Weights of a small transformer language model: width 192, tied embeddings.
MLP neurons of a small language model. Each row is named by its layer, matrix (up: input weights) and neuron, and shows model dimensions 0-191. Each number is 500 + 25 x the weight over its row's rms, rounded and kept within 0 to 999. Numbers have three digits each.
A block is one neuron, or neurons of one layer that tend to fire together. After each block is what it responds to, as a language model described it from the Wikipedia text at the highest values.

L5.up187:491476493478460471509476493538530480504487472520511505479488478522505495527471513536531530471511488501466498495499511513449524484510482480484451521504499480496528468479554500450528445524468526493482514510496495472498522514513466527453517511556505465500474490489496497533482502480492536540486463476497541493469483539485452466469471486503505524494494465509462502509520476466487506480498538504541514495529462527451533459553472479476489505517470470485457543486458520527469473531517522517481469470494536498468485495526497472458471472486499512495490491481504479466466515536510494536
Responds to: Tokens that directly precede a base-form verb: infinitive "to" (decided to write) and the ends of modals and auxiliaries (couldn't make, might be, would change).

L5.up206:472493517494516474496519486512476535531527520529516495469485516462514492438480494457493545495525527471493540473495494507487498533531518486447515527442509547457522482493465483498525477477493457516468470509450536477497499489496513490537475545459492496483495484470488534510483522494520540516562562520471470511499491475496501533480500484522459474532526492521461485523483484513471506469490523488467498497486499458487458529480512481490537483488513516539475518508498459531496485457494496498523496456461478480474487504491502485463524470492503517495507482486478526569512476488481473509
Responds to: Final word pieces that complete set institutional names or phrases, e.g. Academ-y, Agenc-y, Regim-ent, "a total of", plus infobox field colons.

L10.up65:504527526536520497481469501563470474531502541516489503476541518527494526458536472490466526520513522513489552449509517502531489545480493542477532526504487501474496485484487506478495530497505477515525492481512522474492502530467504489516480477481524462546505489531449512530536484463448506498523501487533504546495504545497496506487444521483511495498478518482539465514509493526546496518462492515471482486494507520482493532489481529539468448518495519554488441518493466533454491485496477492497529511499474483506525518485485499564456482486479484545496507529524516529496506519500524509
L10.up355:487499491478496448475507532516480487562498493499517506472457495501495513507464486511503480507498538507468471496492475461502501501485523514486499462495499514494515489494503537471508521505524504509517541489528505509521516430524490518475489600533519436467540467472495476434488528496465507481482478501493512524436536493477430552489526510524493542501492481513462482496481457453495449454518519532496501510492502547512483483492477501532503512497529471501474521501525490478526476503516521468541505514520540455482492504542502494494503471475496493487500479495496504507498496490506487479
L10.up390:522515535499510510482471527510471486479549452533452509498525505526515543489460485460494468484519552492522491494490465457524461537485509544518476504468484456495467492499493485463488514473496480535511475493528482526540490482505492517506486530502501455516493512470496490477496452464452513534478513536480492510492502517480479552494510515479540523482520515469494479451503489491508469487474459520495526500494523513518528455550507513506495487487535463488491476515509538466529528540531476524542486440503518514508512536525525509489501538476482469541452531499514515537505503519532514515
L10.up406:503484459532509487503459531513502520514533479480511510510523512545511490504467460544441479494493542437478511444473488482510453485510504491477507472477449509518492491501525479440475457499515542534476500509487546476498497432525502486525502503487528539462479490454506485524511509522504527533529484490504548479488527514501468529497506496531503500528507482510489465500528486542510492520490511544513522528522521519482479538506509527536475463487503518489534498501510493508464512499506517486503498528509517490446491529518533532534444543481489514501499556518520547477490487517500504524
L10.up453:467537489519485494474478480548499522456441490465492446480514498538480506544544497525483540485508503497508490495515506502544471475492467488503527486522518498485507494487538460469460490501468496494492545508501477513506526459498547482463466511490529467466520515507463539500453453524487488470444483504508489534505526491467525473507481513538451521509541518480470481488496521514473524489500486514446511455475486540482477485506492528520498501523490496489522480490500456508462531477475541506510467496507473504543506455520497513478492492492496507476490496449476471500515495500559459478
L10.up693:536449477523525538486479500526510516499507499505514556477513501553550506495496472513541504506479511526515499523484498477522511514521472507537515505465537520516528463500512489530542509523492503497491491515468516518531519490497524491506482524471547483517510511546471476500529507519479558486521489516478503487500522515476494548508480537526477484496531492540493453494553484477496516520490495542468499460527525569511503514515518499570475480514553522512508474504507510512510486504474543468516466554541474494466525513512536554493479440483469495473512531504517499522491515500496505536
L10.up696:490491515530516509525520520522484533463516500507499486474526491503528495486551505493492520488514552470457511451524505469549520498519510503443472516473501519512538474494462499527480553485461522470495535503470541532487493496490504479481464533522522478458512513481508518500507485531523528515498528521495479478491555474473523486528533504495492480454509521495472465467554476468501484516537529443515498489530492500490475467474491502505482487520529495595478520532512498444483457505457465502471494517529482498515501503560476504491488483484502528533496499519505495520489500518525492509
L10.up734:506458472488537540513509507499519496495486499511454497479482540540510518513551485521540502492484512475534508542490535478479475550484459485506495507470506527527489531533505502524482497522509511517584519511487506498539514503496481451509472567510509479472488492471524502483500479498539491491486494511510503516454482555475483498482507498520532492472534506467528467509526470473501536533503514464435491488457525518483512526539542491528499522490480519495527484486513496464537506490500528472496507492538491493498513520486519541465537493434510533481498540503454491521505539511511526526
Responds to: Commas, hyphens, slashes and word-final pieces that end an item inside a list or compound, often colours or materials: gold, / pink, / search-.

L10.up29:479457496474522498528505481488475491467490539498489487518540507541464498515505485523465468558533530514475492524474510500532464534498442489545527484498505510479474499454498509495516562526465464439494515509512509506452493480537490512510501477484519479512479496549518500500512491515497487471471510540521501485472507496503503507503505492485471505515456516492484544463526490549512503483475495481480521514523480502481467483467529514488487480541503502486484463496521540536489446508498497516546501544486520502532438479498542550522516556464438493476499493506508519528511488490500480469
L10.up128:461504482450478511519482493500523531511519467502461511487524517472476516516507512492522504485497493506497508529492503506473481521589538526534492528481539502505493497455472457513464492522443518488482457517484476498486479508480538530484533480539501503448499536494509502490444488526503496448468506481510524471485497536481509501496491498516556545457490493554501484527510512546557487489483471515520507499481488548507492488545486487527496544493516497523504524485498529486488472489473513503486522549499493478496499455530491525504552490521526476529478492541549491501468526486529485524
L10.up148:482501489474558517515519559536479490496499505503501503482479492523487468512545474518516466558515538518486519479507479488470544533444527526484514473487532516485522467471520517491509503430463515468487513497519501475482503505444511476516477502495490483486500473516507496559472519532547537501498481545492456541481528475488543513512514467549493520557485486463480510523500520518521476498509516484487554489508530527494482481450521534511504514497530491499504467485512469550504495510490496502495509486514466489507547500477471514510513484475527491487479518505517547481494504460456539481
L10.up186:524526490486476501482519473524538508522486448517487526518504516517524539507452500532486437497522476512510512520484488520504480538454490521520475512540510553490527527533482480533515513494489485542532512539508502499498453523470541491527528538487490490486454525479487525483485488509498458511514498530498492525507491490545484533499495431517547478517512503519500471522480477459486497518478497503505500494522462550487521476445473471508527527513509485531474536489492463549497553476464497468552518511479498532480537455488510504510519480450480518466530516487490513485498472486501484521
L10.up190:464482557478491551585518516485491490466520469512461493526507485486496461477467535505459530510507538461497508519482466516462478478480461486480507462463503539520514508478502494516485498528486486486475475530466501483511463460475524514487493535499452476500514485504505525519494480493518485462485497469532521536510497462485480490531479463491531530506482471481505456499489489521474459513507507516520482486501523514531482482538542471565525530508489483481509528462532482490487491480482541492463481484506469500520482463521525482469525477507454434482510475509478487507480499479479536502
L10.up380:492476486502487482523497514490482448526526438500498519524518502499532522496502500531524486504494472519486526478458492485493475483476519514489531472521503510462529523463458488524544462490497483489468508529445526479473532549503555521476520505472505502532462485497483528507515502536545536452500494523472451492550477484489511519505495480512494491457470465511543510525507473495564493453486468503519519501498528491538545514511511501486511534512533563507480470492515493531498452474532491481525521508480474539507531484535508473503497488486506494516485508512515541526446498491481542484
L10.up437:497490479528533525453513504531535511514490486496474479498486491486546530502543507529510517496502498502463518456524475483532516509501509525520543528507489486481456493492507489518530460492533473469503477538456512495508502478460481456535496509448476532501497490497494509510485459503468488503490495530469470516490538499494506494463513490480547545492508499502549517555495515444507512497483526530519503521448487517469521455516484502519514460545545490492498518461557501560512488494504514496464537506502491554476506528489491493468519521529514488473517550506521517489498451538503513554
L10.up520:535488509536513554534495482540528452466482514535509433485515438474531524511479500512492482519515543495485532495510495497456465493479461471506504489510502494469466484483495519483523517477487432493500456537504525461487476464483533500501522494496491528512488506503486495483469518514470521485479533544519491526488539493420505496504475468507508522534478519479552530516512493509568513515523499468526522509500472559504485521494563492469508501526517499501485488451488476504505502529473489517540508511504513489507521489510547537499538498491489481448482485483509518512507501490503504473
Responds to: Short word-internal pieces in words split into many fragments, mostly "m" or "em" just before "-ent", as in amendment, movement and government, plus t in Washington.

L10.up116:507512458481509514489467501499513515490516506479511480490526539457455494494446522513528494493501507524542472476496475473521540489468511514534485458465485493482484487495473528492522518451535527525491540528474505479525489559540464441542517511493472496515497502499517505515479512462534529460539525463456525496501513479511499449477489510485509511507486505508501503448476501478489520492494501518527496490511539473499538497525518561505475452444500497494511500496475544516506517509472514539497505504541478521498480540489512436530524491495517444521537487535516529519459501501485498533
L10.up172:497509507541466494483494496503458518503454492544504492510543491463506467477488502514508514501481453490497467527541489522483537510521499488470517454485482522538483517533535511458512459518483481519446497475536489470483508481483495506501475508472536486454475511451474502481464512442469465487476524460489509455471475482481481502468520502481475509503523494489504548539520543519485464492527543472440506470502531504485482446539514497456506512495497467553513554482483488487526470536471521504469514511511440482499503492503514488498476506520503496496488477514485471510508496502454501478
L10.up222:512512506430493491501540498506538502498523477478504544477476520506471522491465536504524492494504544481550502498536476512496510478445485525500505477488499510522555498476488495476463516512548549542485516507488496527467487538489484483553532520525463492500521525504494498487480490483528518458479456457545529531506516485468481508455496531467460468480461490492487564481512532503515497500492485524511522484535528544529494516543488559464500491496493474509526554502474516468487490533503470500498533488523455512483483521512492541462502488496493524504530487483503497511489506481480540518
L10.up240:484511483495521494463505471474489523500482489544548513510518512512455512509493464476482528461498503516504561552493481438503506524488503566516528512482512512503480522474520485473499542489440531482514506480535472499477482517483500493491516492514514498463530528489524495501525508538509503482439537456524528509512489537479528493513496490505449527504482494512558479563508490518503488507517500531532505435478502506489462535469482524477522495506505474515513526508506524464489496512439503477469469467524515502495504521526532489455526481485491473529516466535490483484486492487469515446
L10.up426:521507519508487477484477477494484517485499513459501507487501532491514474497488514503469513446529527514539542511509494473521498528525490528495507467512460510542499487500518468468528481501496530536487502518494531503509467483484504484486488520482509523464478458520513435460510520503521513538468476484516524491465498543463496502480473509475442511520509503514490524473546493541464506492474525498479438448535513545518469499496469528552516487485482478518531489507488503511522531533516481494532516524506496511505508501565550514467549490535460472500479469485467458485545512541526530516
L10.up624:553469480472447559483465496507505502493482489524503543488529522552496460549479537539463505487487512496506510501531493457516525505514518482477525481465495560507509484541503496529457509470497486497489491504484497488496500537488520482492492515530470447488493495501483509471501515548473501518499522544513570504489507463523529524515531492482536485505473490495499513495526457526477509476530484507506487494514472491531494506530472561517505509517466500481523527526493497471533538525509484510483478492515488503518494526520544527478539540447480514539537478529501482509461534441477509504
L10.up642:480486560472506474465490490515490537473498462490483507493527514530495483519493450487504496499523460494507534486514498460479443493511466480472509496482507540554522521516496461483480517527500524511483487487483520516471494522504502507507504513481519551480524509493482569517474489479499545557525488508533537464491543478527469508508474481476504518504504490517492534493461489463511486539467538440521511478486532515498512517521516527520467484532482463539512524515436484505434533498471520472509524515487506456481510453483546531511485494497527488544495487507517498537514501480489480522
L10.up665:491520537453491497527491541538476489493503530527504523488537485458488488511497493501516495475515488487533474476491477483476488507508495504485502475461492509496482511499527528501523521480522481483433481546473477546511445529516451485505524466484424505452491510494519510483496499481526490476482518507460514483508534458476496549488510462498500524539479533529489531481505517491450477507506491533491491513465556486496518468485482467464487497512486465535482503476493481523495466523476457429520512508500418501466463482484482482485491476456525479509502478492498513507494489498456505513
Responds to: Final subword piece completing a multi-token word, often a suffix like -s, -ing, -tion, before of/and/in: bachelor's, Broadcasting, production.

L12.up151:515486506572479432520483511533500495523480493488518504490513463492479453486468504504487469462468471488507505489487524505513568560498498546507526490541466492496474522513482520518530508498470518509489525532501494504503468533467542436518501474495482490474532504497531486475482450474534483494523460495485484521476491477490510478527499489511485520484524519493495489534499461471517476495481484496507493459532534519493532531472466492474514539528527500484476518506516474535465537494528446480516506524534451492497493490483481498546503495501550520496494514533504521507465464510507432503
L12.up232:547530521466470513502501527504519498502532436522492413509495458483481468484441499454505497475501473489474517483480453500490536520489541448503504497453516471497497476486531545474496474487510532520468504538477533485501515538483493504512473504526487544501515495486508487501493507501510504487514500524523496512483499472474504532493512502505484495536477478489526512508545488532476512485510490518503519522521518525533450496497473495513478480541462548510508542483512493489522470531468487476544519454487466473532552469495492472533514563513537499490491540488496506497484498499487443519
L12.up282:515486509501502559481495493509492529511478500494451502497537452507508485525503466521509497504483541514522475502548478489515493514473544466529515478489463517472512491509452505495526543519507486532479522501492482538487451540474500485491506483495477469530498479511514507490477508478481524557503481490506523444455474514510501475503477487502506502480484495481516471454512498488512489557519489480467493473510492508505552499537511516518513564485499494511478530442484510498496512550511506466459506508498499482477536442601533500510464525480519530493517466508545489504480528468488522496
L12.up360:503515499452523516489476465521482563508483527455514531430548477464523507525474490460480497469455498513519485497547511519499483531499531517494527470492460520516520501486520505535473509540489478503493488524520490457489502497489484488537479502525466488531539510483509516484513486463432543527500491458510463525486479504495543514520513504482482557508514496505505473527580498495534502503517481521500517505531500479505519502500466497477501491493471497448516475447510492470483509492526520479520494510546514494492531475515509512480493483472492517516479477509516548532501552536491508445
L12.up398:511510522451459496499523540522475534457517503489517518494512502509525490475480531495490576485491504438522467529523477499528502491460500496498514483520453513468501526511506587485491501517479505545481495533488473493455476542488497490549549533565488517507508490542461477466497472503546477513524486471484499516464552550469504523509503491517489510513475519493502487514517491496481478477511462517476522489483501525518488485467498487484510499492492520522515552516468502513479503501514434528494506500513467490483547479489497485491482540529497536504501516527519471473520495499465469469
L12.up490:525484509442511504482514503473510532485509502550488527516536506469465464461448501481516463515489515494532475508496477487516494476488488481510506492469563488486483528502520532515494533512517502494496515509496510526440478538479510465528515529517493517502514456434463479521495494472489487470515548476512530495461525481449503501515438542507493524530514454541486498477518503504525500542515483503508493478503513483484532527482493509447518520478486533534523512492527452489508473542463515461564503484526482509464519455484490504481536503470499473503494500489469491523484503527456516515
L12.up554:515492524474471455501485526539472531530468481515486550532500462498493525472466552492452486464474537493487471536492515526485486520473511488536501496467515507518477475506520489488475551460466514509494532494491487443476496485467495449545517472497512503540533491529502511513537488503479537533477524474490555463472499512503475489496531519472502534533537513472498546504542498475466525527529473511492507491543510500515528541526501490487487477494480519510471482523523512492482499509545513457522465484519473499458500527514530506485551477490510514475499487518529537528467505515478519532
L12.up757:450504515462507508478485496486489508488507489476526483550529509522493517498485520480462536488505510512526484478509506516520527519466509494474505507471517538519513477502477543525531505481514463436524492525525470457463460509493501515555539536503523510519494488485495524464490494477486499497504506460574482517448519443462513547495483496551473499531502490493502491485474538488544500513506473491482495505545480501478485529520468519534495511451501508474472502509478470529500458478498527444517471503503529506511496453484511514481509526529464464476513514456532514556490477472491473479
Responds to: Final word-piece that finishes a split word, mostly in names of government bodies, e.g. Energ-y, Managem-ent, Investig-ation, Counc-il.

L12.up84:497492448516541466525487542512478484499533509475518483469513487498526484513479494500515506478487493524509510510482478533513531488539451507500526497512468505517513498456489495466512496465560498537492473519521496498484467470486497532487486475499488513470474459537466498503502516514551510531488503484482463484504513520522481529515516441504476491484498523482573479471506495495515546493508475494509516471495469498486491466513519480557530475539484508476506475523460461497536477492533500475532475459541488440513523494511550510514531556477523478465505500513448487478451507531497462526
L12.up125:502435525476488532478491490508485507516489485528503522504527482475500492483462502479492478501517498514447498472474472513504513507492493465541514514495531508438469540497485503483479457538518445504443450473527478499530530475511461454473507473486477549504466497488497526539482508499495506473516538536525511505489571520510509505523522511526562509494522432515515485517539495499554502495497474479470494521481489487464481494509502467520493493521499548509524503496525512522534524487538511498508492477477519457488497483525508535527533492467497522472485529543486464481486506486525460476
L12.up179:535483502516522493489554501503487508508514487522499500489507531471510495468465543567572469538551483491461504513469511469466484516504495494509519518507520513519494501536486536495486477449535484495471517513444515472524512522520492509523546526508508451425523486495503466477505475526498511528542491501491511485500514484507513442469466507517516502494470495491509448542506488547484499497530544514465505506484464513479483489499481510544498519476498535497458504552516487497518530510481499529485493524456466510513478511526535467516495474496492514486452468530494542486487526532510481482
L12.up324:572504501488510500472508501513520503555533476515471533454513499492473466474474475516481485528538494501444435514487529496519462508518493470492493507510502508498496517512486499493507495512519453500493533480477516482515489486490500525510512562548491508517489507491505487489496580559532495499506518479517494429503480511495503487521461534474464496513532442487488478514485503494483483442488495495530474535517520548475452465528508473523523501502469479511465535495526505489553499507481501502524496441469495505535473496475495547534482523488500497526501504500497486498462470502512493532
L12.up478:550518490512504498468503505514507496519487466523458530468508526481520476505493518524516497495480513507455507493528460537514491513472543539511519484507545489527493510475493527498485508508500502547473497561476453515531518510514518553504525478509533507480495490502520462520522543534530496462455466500495483492466510455477545494475472507513516496526534496499485481470523508506514532479471553525493522506488428522513444491498542531532516523483471500455484508515506459524505511473484463514512488474488505526523482497492532478517506455491502510499527448461442472460490518481506484459
L12.up528:482501493505532497524493535521490513471499518474503500508518531552465515469473486489502517556423534508480533452519503487524529470478535480500512515498461531494511543564525451468490487513523510519519477513479459536461506484535484506537494503498519500485499526505464510486532478487529518511516469552498472485512484500505484480499510470472477533477517497470486458531554523487467477486515490455464489476498520487492544456526533466503501526490516514486499476515467476495502478481502527467515532531486545510513469538486508515512477459478494527525534500498477448490483497519544488476
L12.up571:520462563504537468484484500523529521499524480519500487490476503480468497501469542539500457545498508467462535495525483497524527492501505500523532455480435492551502515498492493506506502489521445522483448523488495529537514542486482542492496473492481508458462540540501529502513528529521517511504508513531473502503501469468557554512508522489540535519508505510513510472503519490536567538516507483458484491515490524497503470513515477553496542515492531457470502513464526467511508503533497497527511490478487533488516491494512557487481481503476486473523515503491469511466493510527503520
L12.up604:534486496526507532543501483536511485482504501481487463531460530505492540470494526469472478468457507488501472464487516464547493491522505510496498507516472503443468516495467492510501466504507473526504481546509502501482542547465492504532473532459501490482485523490458459552445503490503516495496474524490515455542505501551469536469513506472490520502478477428528506506485492525530482508521503495513507492515483550496519486508514453550517540488524528477532524460492474525493488472476510500524508479541509517482481507491520530505540483504522516509470520462487518495488490429491488534
Responds to: Tokens whose completion is predictable, mostly a year's first three digits in list and table entries ("2021–2023", "- 2002: ..."), also mid-word pieces (Govern-m-ent, enor-m-ous).

L12.up149:560502530471482494494480499479488524520545471510481470458495498496481556542525512574516509515510534527469493496503535549495526512527476501466483514496522485507473550447476491490528519490477508481527499499508467488557532473463489521481470489547511474516519529558512506511531488489474504480407490493534484493495494504516487484480475519512487527509536484504504500518545520521509503472497459475460489527473499546481488474497503506481482495490504519521470526488500470459492540520475497484483456504455523501498508478521533517510481491494482517506529471488473485519487557488497462506
L12.up456:470494460531525499492485468550479493507483513486512483482461519482490510521473464478512507503485465495500495506482528464502499524435512492528511481488446432551503451520520481518497497489514485488554491511485503521491538474471485459493452482494521497515476488495499532549543515479486528498438517533518508528433497487465489499489553552441487492461484510513513460492522475492480506504495514514509523474493549521525484525499502454521546508549471488519485510518483495489493519574472503504486493492519497489511471501482516513528493505535506497493496510516486543519512515472511470524
L12.up484:492510496521495453478455458498518479518508457485479541508498508536467532564490507470514484499491521503502512467500482514529482459501532501506468506442469472511477469493510527513506462500513498509543499515490447494531495525506513477556513525499506517533498506560505482517497491541516551477514510473458479520492529526545472523481462487514506529496494471527527526466561482511494462523517527487482511500491550513476479452478495498471481500497447505512521462508482517509476467512521504472473474481498514505494530528518501494523542490568500473464531525507496536512528531493472472505
L12.up500:535498505475500542471533456512477485522492515471526528482479537544506504524495452499469502510486524499495495477492487522557443530523519532477493487483493486513528526433492520543523554520503471500519500511480517524515504544486459503512535513535482495517467462498487507484488500472450493515510502510477550535514522511497519448479506467489516479500507471479530532496484465480523454481497477488492527462489467509518499525454497497475498526469461469547450502506518489503505511500555489474489471489524481497532528497499524489500486499476496518491495462451506482578495518515507466476
L12.up578:555505435540486509488458482512524539538496534498541483472509547535466525570508477480497529510523494484474494489495487459471494534474478517495509482486494514519479527497485523557519495518518503517519481552489524501497521532488501503510465461526517521506488493494503518465505487523473532484470507521502482462517504557534515473491490458523518481480499525528525548446515494494508503487490522508482481500515462543526485471496516529452481513509458513556487521495474450480502539504467488497499475471535472537474511517465516507532478488493489480504514520503480518521458473515533474525
L12.up594:515519475502508491497505493492520525519541501465505485483466494530504454499448491492470522545487507487495534531512467488485524492492467559498483530502514511542501468526490508518577480486507534494465510537502468492525517474475496476493487476481507485484484500517496488514533496467500506475452528502500506467511467460509471493504520534466478544476501486503515489477511533468482504529483491493519492487539481497458514549484511567500467548467492482514491521503476539471449458542491485490489453498505520503449527505472519510461529526512499482480528476517466531504492562489466475545
L12.up634:534525511495466490443452498496477524512520504539488514484510486501523519556490459470534490515485518456521516488467508506516498467501457495530498518470512507490508467498486491473480448519509493491520477552505520522534498526457494484491499501472520479540505453505522455497521496517476524517536512471492509479467504449473467520491472518573504490472525493472528500534532471487451479527489512505549496487532529555473495456512535504525462472479489500514514488489499480513503489516510521478484468548544476482481504481494505521511473484497491477490558535500523481512491558494483462530
L12.up735:485478486519483495507484484514512517460543529459432462519522551515488501518499529545477509451486514543455509533515532502488486473518520481505513492510534527508487512493516471514457461521479458526506514513481468514522495504460461504477485485503514494526503508482533481534506520467444509551469508495500468507449466459508540485506490493500428528469504516531518467482512499471512481514507484524504493497510481530516504524461507507518512526503483459518546564511492530488527495502490495446499473520511511489517465486513504537526522505537476504435490457528498519511512506487535485509
Responds to: Final pieces that finish a word split across tokens, such as Wh-at, th-is, anyth-ing, Oric-on, often inside quoted song or film titles or speech.

L5.up528:540447476515525476516508493491502553504496490522512519492558536490542511497492457540499467489492492507522508494491511479485499557507507472518525548520539547491512532510487494526499537482514490513494469533504466490527500530474459520506464525488483501495443496470491481510490530513547534496497540501458494484487492503475510548479537515494482506492503514529497482567457465507507531484484497475458469493518487483508483497506488431513504495485441514496498494501442513536511495476492519522500489544522507509460451496485475504515498487513544467480531542520476525485484438500524489510
Responds to: Colons after field labels in infobox-style lists (Founder:, Starring:, Draw:), year prefixes like 200 or 199 opening table rows or list items, and No. in headers.